config = dict(
    n_layer=14,
    d_model=160,
    n_head=2,
    n_kv_head=2,
    head_dim=64,
    d_mlp=320,
    vocab_size=9650,
    activation='gelu',
    norm='layernorm',
    norm_place='pre',
    norm_eps=1e-05,
    positions='alibi',
    qk_norm=False,
    attn_scale=0.125,
    bias='none',
    tie_embeddings=True,
    parallel_block=False,
    init='normal',
    init_std_qkv=0.0181,
    init_std_o=0.00342,
    init_std_up=0.0181,
    init_std_down=0.00342,
    optimizer='muon_variant',
    lr=0.00846,
    lr_mult_o=4.0,
    lr_mult_down=2.0,
    beta1=0.93,
    lr_head=0.00894,
    grad_clip=1.0,
    warmup_steps=200,
    schedule='wsd',
    decay_fraction=0.66,
    decay_shape='linear',
    final_lr_fraction=0.1,
    batch_tokens=[32768, 65536, 131072],
    seq_len=256,
    doc_mask=False,
    train_tokens=330000000,
    steps=4646,
    dataset='wikipedia_en',
)
MLP neurons of a small language model. Each row is named by its layer, matrix (down: output weights) and neuron, and shows model dimensions 0-159. Each number is 128 + 32 x the weight over its row's rms, rounded and kept within 0 to 255. Numbers have three digits each.
A block is one neuron, or neurons of one layer that tend to fire together. After each block is what it responds to, as a language model described it from the Wikipedia text at the highest values.

L3.down0:202150173160124077157124120131149152086154108127129147126124094117093149119081179102149113117184153160081184106131088188125147106129169104159191071167099084118125137101081124104048150174156112128143119133133140117071115151113112101076141119162093106085129122141162127127146112085152173138135090154107098126123153140134170176105123181126129158117115162102112124100196155078121063121129178140109122077100136062089147125117079207186150093048072139127153156179141149149169113113116162
L3.down9:123086161111082066142180114155111127102168117116104131089137133137129126140153103121159139100137101085125129115117119136110141086093135140165140069163149118109187104134050101136185103116099177129140115117096172133167162160101130121162194110114147143126167118114197174111157135183094137112178075102136115077167168137147121134144103141169140089147160128057087081139128076121114113188065138124130100208179152114150083149179029149190106139174129107087110123121115147076148167082113129
L3.down12:167139158166103095137111162122116133098147102091125053101117095100143129088161152105167075126141123143107116110191167134083152117172146128108124187124165139114163119171107112151122141130191096162115161179161134076124152116146080116089101127092158222129089141109180121174120105073111125158093121107103114137131144113133125158137148136139141165107136093125083192073082137118168166150127078107145156106055042135150146136144115162125073202215116110162106144104091190135097090124093092
L3.down38:141144146087104119140122115144107144074147142134122188081146113089154129108142057102102106157115159140115157138145097175191124100145120073088085171161058143142125142134086075118122138147124152128147170120116119141134115204076104181129129156107129070105151107133174139116183105153121095104199123111085109129116138107139141121141104138162099139155125170095107166073173146111115089114119106155129093101180100072222080165111081131180164138062133161094107231144154094162125181112147135
L3.down45:156143120181172099140133148111070098089086148125090095105125126126188095126093122125130187141079113128146059085145104091144168153096130109145103146099153155109139103117174111144132154110119100154098146142132118166163152130146166173113123129099095151118145162108067178146103118157169111115099169126100079159132163178142090116163138082174130056142105075182092102095130123126138151153151119175165116139119109119220129161071177079171155149219099095109172119074039109083160144132128142
L3.down88:136113220152164156093132134120099094147166150197086149168141082095132106174125171177102070093100115147171140132129110118112117125019092163157133116086096118084153130205104158171139165171077086171137095109155156113102083105034146121085095124106192096132098078127128130129111148148135132117145166139160136073082160121126146109124145168150125092120081132124102140128138161109173082150088150147156074170127137148097134156131113148147156163128093141160162143162049139129107124156090120
L3.down146:103136152159159087104133128126079126080124180168079129157113126114135134135145156160134105073134156145096169147213128198135169089117110105125111150140139073054137122109135197169139188098166160127093122124132115125114148176136145095116122064193100156154122127072168098113113132045128122180093101158138100131098104197139124175138107105142129132150117129120124170117131119112065091157168194075173140110139143113090106146075145121173155112125051099090162134172071141130118092155070122
L3.down149:067111080087126128116096123143104110120151147105192092134175128081082124072137094094106121151127172153153219123109095097129109109140142098107166118146175091146132144111149127138106137155100171169096148083185131152163139136054106167136122180146168114151101092128099166166210081123086109153158190151078103090097105109090136155129121121184141114102104144147124118182175167101140148127108142133137114102127131118147103157164140100124140173132101082170130169147142156085142127057013177
L3.down158:131122137118155127105076082126066132094110172144147123125139093172132118117163115160104174088069114124087121124117097151164184123163028074114080148122104096143163146149053144180170239126159133108077107133112121079151159067137132129090186156136142084150153125159172157082106127101089071125129097148107154170129151118119136179164150141117093112114118149106142119078168135085118146131101141113125171093157098184169139171166149131120177131099136130135087169185129165071152088120118142
L3.down182:144080125121112171092067116112152152124177101113108127119096158128076117207154104173111142097179105107128166073140180122149177169136166157089117138128147134109131151087176117122117092163106174077138098105141169172180136103136093160174133160125162153143089178096121111127118099160132183145106100104149148070193111125125142101075147081116097141086127176080154146117198034153158133090163120144163150146162088067090145087115103079133126176116152106165100071114129070143116134141147100
L3.down193:117109156108097168172113130201149160114095075104169180135122089119120123105137121120146117140150173153126087146116136117175155172092171162175146136109181123145153158118119109166109149147064079130108100096138098140173094038117130116070140102135116032150187132128149180112129113095138089108147195191107182112173169213096116124119138114125136142201116123086130083140124146104102125149124127149118116130087115094113170161109108136152142135058156069149142110152154105121064083154072104
L3.down201:127133115168087107143168077198126077089179106175181060103141170094138133092075162073143116151091133069089145096177199129106151145121111069111116111149106151143135068130154139113093134108101113156100144174130179120088166133121125088105157135099074167115200107157163136090185167139139142122124123140095106131149115114118117196159138070103110124124181139104118073100096149110135176122178143104142121131106150137083130128111118110120177088193161145125103096171132090217113144181115141
L3.down204:157107116167135098090182138131094116112118076096137072165154125174178146107124163116147072157133109096152106103160101164102139139133170128083155172096110116105114167097138169131111201169138069121122125078152152110107149062169125122117166144094158183166113115116123048105160119148116101195114115130122076140083133111166087205150165174108124125121149124060129112100128139182136082160110167166132175122118088164104205099129144109139117128190094191112160099115070137116069087126108109
L3.down226:125113143114165163138109132128149107111163094181070145136136176128134117144110139093121152180132133157132094186151129179132104096153131167104121125106078114149073184135110087145135181161163132137139067151187186090142137175134097127138114112097099114103138119155117147159099137187122186169118175149125051128093140130093086163073144121159145112158129077211092162083131112122118091128154143104147143107135123128132085109071115122224137148128125129165118100052126121099135091079080018
L3.down259:166117131113187125168066090094129183141146170132118082097128142078101188098090155122135079099134199134095146080173138105108153092083156100172120114130099114116174128101132087134109140143122142143132132170143112083104168159147120074112142155119136179161117136135134114120086127109083121153048059117144121124154151152131148132115195182125156131087126120125149118105150151068114131097150104138062205170090093132139109204087159178176126141134023109122165163137116172156164093128104142
L3.down263:126125121132113103134118114151163106180144132166073088140132097156129159134168126148112170110165103107083134225130134140135153105041122160102118094186102133127084130134107161108107159185162093111190141184096140186165099173095160109132181067149101123139118143121128130160130128129140160154138158126105053129125158066124131109085121138129090090112156108121158142087188091182121089153174124094193156110095128155127105106108080144196071118085123126152127106117145093049165136124072067
Responds to: Multi-token proper-name continuations. Later tokens or word pieces inside multi-word proper names, often in lists and tables, such as Rotten Tom(atoes), Monte Carl(o), Los Angeles.

L7.down233:102158144089099145155112122089155161146083110111097093129107092104142094139123117102168136153092210093162152131136097094129158105113158165132063156143127122079111087142237201178124115152158108150131137123159117154100153188104176153083134137079149153130146172123089141108154186100086169109081095174122134154143143179148116058157128139131145144086126124116140135168200122113107072090124129040124172135101136090148125118098148156145146198101124108093174119055106125094139127102124083
Responds to: Main verb after subject. Fires on the finite main verb, or its final word piece, right after a sentence's subject, such as he was, the group went, Valentine took, she meets.

L9.down41:130150145208148130106116174114217078141139129085178050137092129170144117177125169113166073109197123087139119160121147097113149090125092185072118115160127163148091151122130171117144073118152132120066154157099080165104150103134129088200097117129142143180100106080156177109103112144206133069176166124157152168117096072107151111094081138134083130132073113102101123105114156096126148106126121132134148196148163125167131159118118130132079083132107116164128104103090157094171102145114131
L9.down42:153156134109133127066171070185080104103173133118131112069149102157089174114134157136100117112153093117114136117134209146157103110103150132121077151155099103164123107126157111078101096111068138150084141139092146251142137139131069149114090178072160082179107066133124172171182108127118150141153105156137086085171122114134106123106099110150135151114112120078115124124156165121123068085125152159118199130126124160107175084113165112182122106161115126130116083099167169179130183153145164
L9.down165:164128144102160172126147133141158119126129115147149154106149157052130093108104091079157128126187130082207124137110147104157148043136151113085147067103124144206102073146116091168118094182132089197125096070121157126120094154119132173147123094213138066085079099168145129150139197112170110139111174171153106191132113129137121163152141137165110146104112094099066117151102129139157087106122135024100151102125122179119132132160101148161131129111112132093107105120145104123142162112166104
L9.down229:149143165140069139068146162133089162074107155081176108105161132091164119160131141164122059177140163112143148118079092085093122161150118148141133161081148159149102047145123102125142113151073146079109168221129060188072156154163156132159162105141088106113086142091117079110154141128104112128122142089142145149131125044170125100078153105069160147097100143136124151114157095124167090098181150114136092122126140159131129156128196126090110175128136125152089140163136140096120134199133173
Responds to: Paired-item connectors. Connectors joining two paired items: the en-dash in scores such as 6–0 or 3–2, and and/or in pairs such as first and only, two or three.

L9.down134:095144131163108106090049101176123130158094177171125091164128141127124098069111152150146097088095159089069143082126164196203098105113121122140100127117092140122137121095119132187141127111176075165109134125190154155132116152157090195147114111087128162163127193145186150096131144127113079136133071097157172142104141149134148119128148156068166079102125106118100159092138112128116139096198170061137091133100166136108060141049132176158159173135155158141098121099159149107117143101084134
L9.down157:116113119103101077116128209125122107090129145056146134153093060140104147140145185135133093108141083078145110171206181091134130130145157118176097128086111138150136127162126106141126069112148148124141131185209127117088140151119179136159142160119163172088117086161120120152147127162132120161103075123147105157155163139184121112190116123111169156111096138126074148128178147069117127053112140111070107110114105172144095084162087146132097149135103089119156094104106125127068233154094157
L9.down279:151123119099090133131109136064151109154162093105144195112088098151081097139149125136157132142128139086185153153157087139097149130127121136169073079152115137140157180098116111136141144138132117170092112130110120115142133171021169126051112096086152124110123089116122120114106164125136132143135091123130136060117128221115114076078154160126132076128183189110119129163119139142152213152118124071141125122148117116124155118137080139093137116100136083146249151140150132104143116225145159
L9.down296:122142158093131118141056255146137148136114101167163107114128066143087134130133149102160154104059137154161158142117072103158097076099146160104092179173121119134189132142141109149057111092114141179096204116158123154129125102157109138162139098150121151163098130139101131190105132105046116038186095117137138110082117162140089130166132159095131094121121173112102163098129087176092137181137127177114104094138154119137120116088095105167114098126108165138128105177130174126103149129115153
Responds to: Main verb after subject. The first verb right after a sentence's subject, mostly a name or he/she/it, as in "Aon was", "He became", "Aba remained".

L7.down120:125117186171110113143093097103156148135121100109132097086125127144076164134134119130123116153109137172129119182134096152096162148119171116138171107104090148139145099144127135121139172155073115128164119171189079039156133147153124140151084103197131159097175096157095133165127100018119119164147126115174117138176108113141133084121080073196117148041084160143100050142200158160139111093178115119061133125116109097109099142137143180121146114123132087088141170147175108116112123178102147
Responds to: Place-name word pieces. Middle word pieces of country and city names, plus commas and "and" between places, e.g. Rio de Jane(iro), Alger(ia), Sy(ria), Ant(igua).

L3.down17:113084092177088111119145130210128127102131116137107131145082138097098073133166115108127103107068156084122205169139160147109077144110115126159122099126149136139143120190187105128127092143212138126130113158160159146153128145110103182155149121146104181130091113157139135103033153108126177131180103085134145166125124144161106106194130151089075086226158138130134142147122110097173135093132137042124173114103097131059076160142126115073162096097097150110081124124126144093137155130161138
L3.down18:158142117141141154105124129104108160112150158161137112149071105135045122114139156112131138156187147129136102157107050153136124142140105104109141149130119114125105110147052185095154135174089071129107127093122144120078122185090097118135156162159123136127109058138101121093140204122188136099173134123082179160199153138161125131117175130160042104144115148124148203110156072075154171091086167131123134113144129157189111123136131110090134132105093104189201127085060121104142123150069118
L3.down37:129132118122122151122092140150178136095127104148177119154152099099128101123130073135105080114138135209149084161174086125158123151107087135139131066140055093117167102087105152124078086193114069102099144132120029138103104134132176122033137124083150170134125128132135143067167135128115203152136133060137136141113162168154122077175191169170189202119135123115138153155109129133118165185118157080148083116111142181120094104117146116137078121147120144131171156174110116124123113134125109
L3.down49:081155145114156174156080154135108124159109122082123108139114125161137137192153104171173130106117137128143120140103130113099095077059143201139153102128120136153143063107155147096139089147104136145121148119152161137119102104044102139071164116145137142154100147117054073089065103084095097117185122110126126099171118231130092141147141101076151144150142119133118089122136112168099110202160150146171204128111121121153124155105161168153123201107130107151094127119170080200097159083089143
L3.down73:119139106128080145151122130122137147180126104076089163146161087116157091156121152104133078186145093106130068149123107083123156129127131079100064088104138146146117107075063146114151110076162175129102163113118142159176169135147154093155090145096163126069115124195066097145115154103119110126150164149126086088109161191110103126161131197160091087123143248108123166087164117102119119134159139121122154152132115086126150165083107080118158171126189098099163136105133191124181139089123166
L3.down83:135149100137161134143108152098091160143069162126112113120118105011160083110073115159126081138108121124114159169121062107152146145175205121150071081130113158099096112074133117144153164156104162109146126137139078109156148168114130132120094154088103087199136153141186168144100131122082168149107138144108070088190128185143172100192114145144196109113146135141134131162162127157093158109137070082092143144158147066102135078094118155125160157148124062110142177090132143116117106164158117
L3.down94:119094151138128155147104113086093103082178169139171148207060120137129139185134183111122112124047123132095143131071127054098136135138104076183149110148133135098098105124189172106081139145059113136121157168083152162149091187106142141156114103130145130143162180144135149070152133121100143133118144047140140112142109107098112121136130110142194111153112160101126192172083099089111110101115128111122124132149210151118095129195143147091159159146160184160058150080104126103133149107092105
L3.down114:122122113134104120121110102142144076128157139132168121165119111109195092113095058155085142138189086103108081110173139139154192145109070160133141144130163159144117093103120155158126106101135137048110075124096102145150117117078111185119151164111111113123067109129074158150143128165082158118112140132082104137098167255126125155141117168118145194126113178155211187090176184119121111165108115106141093141134120064107114122162120111135141116137106165168069131113146155065123114108137139
L3.down127:092093094110130151108175174147098092132154146065105159185079133110185122135149189095111124150092154101060225134138093200167154129128089078125158101113084139149107141139049086114117151143135161117114145047113125136126163127094161132117181140123164081094134123161129130136093118106100127141159070026132071105146147131173146100144136163158108127130141149178127177110156130129133089152085101098097118070173092176101167116106116163175177117155126124148164144151095143139160141115124143
L3.down129:119169181188127160092141110078117089091163125144150141152172102151140073146142143152097143196166130155140076135116114099118134122108161148137163125088089136102153105086082137110173117081105076098132121084136104131093175106134133053087101081171115099123092139150190153138087170102128163129107171157139163128160145094063133048140087127115149070145159095183159108184185080113124095139143150082157116121120149136110134068086167137154119173174174126146148167146122154114147043114173130
L3.down137:135128080142124142108128119161106154108129103139122117117161152072153088169158153181121102122123112124103167112109114138153163178111145125089132142077114126097118084073105134101116132063137154110163083082048131120200139137127045079143153114176092050124172145114120148151118142148130146149144064060073122156130137198165159131090147142096121144128185150118112175146140113188108124176088158141132146179118145202130158064179093157147053103156102162141133130076165114158100169132133131
L3.down272:137139207114133141139144133111143105171145027128077116129121132125150123109097073140158088100101158112148103148160145137116120094101107074160139156113159043130183064141113140163068143123126139133175106093192128105125114138160122126108192163128174126141205132124118138153153109113080147081183137062123070147119117126153133080116140104124129105107114137124109164174180114145056138167150132160133107137104043160100103132098101116198134173078168118159116129107084146154171156198111129
L3.down295:099087122129135172079093089110155091123121180125107071136147162154138147149067117101075133053153108097153093115147121098077138180124119118128091149192141104131093151125116134100136087146132124110082144131211141183140174134083109123105087105137144142119114144109129131108135094167147163100127133160110163147163128210126140128152151152066156101136096070040175166095155144131111156072183113178143128149080159063080081156111105106158152214120175152154152151155122180139142102124101113
L3.down300:124120155124118073108109109143155139152122093162133108141169196114065078107097137124135123168148085136147144195144108116116122148122116126135178090193141125076149068142109132115159106118136111146125139128131187241111086127099140164072113155157112081110113086133126138129105170096156136132148117139077133149091125255124086172134109145118133108168080119103113122096072101181109108169139153129061122174144125134138153156097100134103142093102167206157108136104104157125093170117074139
L3.down301:127143177113097122083146101101144115156149173114086146124147126166070056117219126061118134127102141178126098168142128183122122116130108102128089159151105096109152146096142130119107120177119153086150080148151125089117123064130115102122072179163132143169143131138103183075152093185126105195144085081158163106142127069137162104180068137075173114107083148108115182128083148170102145122088153179100133114165081126175127079140175117140150185121089125156125158149081165121133118193105130
L3.down310:136088101096146137173129114153114107122106111103047140167148106135085113102102104099114143155172101084131109162108126074187135131156165137139152104186190163137120113121099170168142084198077155101148141113146177141098086203107143194137140190117117151099123094174130081119123121149059136161135102117141080159101169127165131122113110157195112120075090087136151125158109127145146074105090101045138102172118124111097113118188139101133135144136108242134161155080134130153142096126112147
Responds to: Predicate after subject. The main verb right after an article's subject name ("X is a…", "was", "has"), plus "an" or "a" opening a noun phrase.

L3.down29:150132106161118162069071180067105103119170180145148086171151073108109127147114166157094157093158132203124085182138131098141142153125098162072157156149106128140144111151134155109160129125137123098141146122139118072126168129114176196074132105116112059096103139139138175131133132133137109121159104134109173125113152255118126116089135140139165092125134114093131124132168111145117081087166136081172120170137122046117083121075112125073097166145088116135111171063158117080150186134140093
L3.down30:069137170127137095141136148175153112121129188091160104164252103093067155085128128165098087097084134081105034122173128104101149124101163118122168151074067109152181125164131132141127195134115129103138110122135185112114101093142119136127165112155109171143112070143160100151081072141125133167127099137132103090119156152105157151130082167129180118137081136189140129138096135122168120106153102162124085142122111090110146154087121191151135118116075114133146171205122191112116101115113109
L3.down43:073157128090132093103118147168114131134070093115078134155196103173121184156150126137126124127058147236118154118161132155136103168116169116118100181143086089154157137112081067170143108137091178156116104151086155092094154112105079088071115133165146201153054111118154155106143109132154073105098101158113156139137143077189178115143149135111205123104117089112166158152116110107083153110109141202159108116107119120108100130157175140105154135116108155121147097129187148140136111092083129
L3.down51:125116158138119120116103109127056136105121095110144112119129166151193140133101069136126106107125074131116096113090144151107151157081070154125112183114127193097055069091114159137157124057103155141145089149120130112189096184139175139145148167185096154160154155107140146179155136209093078086116129133103087173109158111114125122103168106065134115179149179165096129078123137159096106191098107162172148096110124153129182122176121084097115101153126173136086115098153093160141171189106124
L3.down57:162116138158142138105171104144138127134068154087117136087175131119074131107101175185119149152205114161111099119122082160152047133079122119140146115091147139129107101081152125170125141132082166094153140135137134108108086085154114145164153129137086126111146151144196150169158135147061164069078112111055172139142110161079093159171176121091114193089119167146173137183168139125155130135099083100149117110129190130074109114079093117178135084072140133095114113088120154131094133204176128
L3.down59:128158155143147158149106105162144155091175106122148087140102073121103083089180114144139133135137172114116189108154126117111114121143115140126138154152119181145144077179169118109133121142120083102108154086172183116106133132078153066107139074094150173183120125142154166092057074128095098099131130170122091138139132067152173148090138126148124130132168118121139115156181137146152093087066121201085160134167128066147045099120156165142140170144099101153214070164146124051134115117072117
L3.down64:122126114080141147114133148161150106131133159135181150126186157146148137106158090108151124149107132126089109141124042132101125159153090147096128000128217118141149095119036125077120117127081171134131157103114125148115170142081142138127095127131148118134118123131061129171073073130152184162140113128111142086124159201125156169181141144109099094157103111078124119127202093128167200128123164141129090135182100121170138121109108101139109125165152115092173074151094118131121158138148072
L3.down66:121153142179110155141107133153157128156129066195110144106130105133133147088091092086135114120185140133124137126168102106124072103086120116177100157126155151118129134166123151158080111102157171154114109143134166109144137076102144159170170201141102097030097128091150143106147162137141073074119082140094144160101117092193132083095167138115088048111162089121195169129160111054107138126155122148161198070094160124111128084162161139141106172126124147196132119120075158171153101100116111
L3.down101:148061144131106113134181149116176154187086067208169115116104097136151124112132060153109065136127112193139120167150110157133090159235129159134051137145180139125144121103131168126068160097151115167117096141151103117119127098155131091102098129122188111121151105087086106141112094138153108138173119098145140151117145128138110082110129086107081107121107184119086135119151107141154123145174122093079137165132086144169113161156087131135128126150088141126134141113088071184196058201116105
L3.down138:182106111150106123083130128097147076162175119097136116152165202085105145112126098181099090117202142147139167150127150192074129130161112066091131129159172153126121108130112124158150109176137146117160096090180138140083093188076137166151139129115147148140118078120121110190112194154118131114135121105158111139165169151074106129126203085159090139083192154058100148108086132122098131156125111074147119119135149058143110100086171104134125063158135136104137118109045159138125119161081092
L3.down143:106168136147155098146172149099090057135123110195105136093114112190113135117107145139116084164157114104136081195149115175081160116140179118127062083141131108144178126072107157102158125143120120126097136105158117124129146131187142068158111148089147160163142105147157144185065122146165144160191107098128082106121158163097089170106058122094088057139139114160144132168187125137092149174071153058108119122114167158121126121131095095126168114141132121100208142141144045124166144131113094
L3.down159:142200147109109134114105103056182151104116104117145183116161125124191076156174141114114127115102112149129109154027118116151135159110104152099088077123124154161097174090170121157042118119131137121160126102139174138113113158085133129109198099093084184101167085150065140123118134129113138156129111075130202067128155177095102097158160194126119149126081122060122095125161154164150173137102161125096160129136108088184094120113082139107107140154135127160092137153169188105133160127156129
L3.down229:136187083167096114183098153133144097135184149089121166058124113136158108118200086101091115105121179119103110161233111115117157105109111108096096107177167068108145131130114163146115107132137130129124100156117164132173145145099148150217104166124071176085102153151141106117138139085139106095103116166109122121075105090148133192076133146136158119098091137097197172075099126124145138162179062144129142094068117139108149161101136120199096098174110105135149133131096169087141099156136149
L3.down251:127118119114160134102086186115159123107076099137092126140165089102133085167120173147143111093108138185068157129126128146103131137127160117138147130117134120072145198156104205159159180114137124133203106043156173140088159126093113185108121125111152095158116151127079118068088158125144127099132096103141117134149125232098113110154136095101139189194118079128140108071161103150115162114100112156089151166099068104089132123074142202164116135113130163103178175093086144135150104133142097
L3.down254:173094150127137082116122122159173139188121140104087154073110132121067107087119147122115116082114149101107109129121136175120100097179146120143123114097136077089127093051117167157108127094157153139166177186179117117140109096106155114159137147122199142146129134134099091178092196094037097123135220088135151173100164131163110126159130096173103153129185113093089132141139201156137112136093079135148067082054121117097134124186116149152164132176164114132107100141152158124156129159103106
L3.down286:146099069200135137109117115147155110068129052124114120120125139138203150130167155162091067117111120130135093113146099095086077116173133173129083063116105162125122052183174137076142063116178149107101119136121114112118178096137152119107149088147099128113140125137114120140165152109159172134172192145096171130187132178104109072210120095132094145162184106113158167114073140148097154123169130132174137148121139127102103165122076123081131099149133135110112097201135201108119097111122150
Responds to: Coordinating "and" token. The conjunction and (sometimes &) joining nouns or list items, as in "steel, wood, and glass" or "Awards and highlights".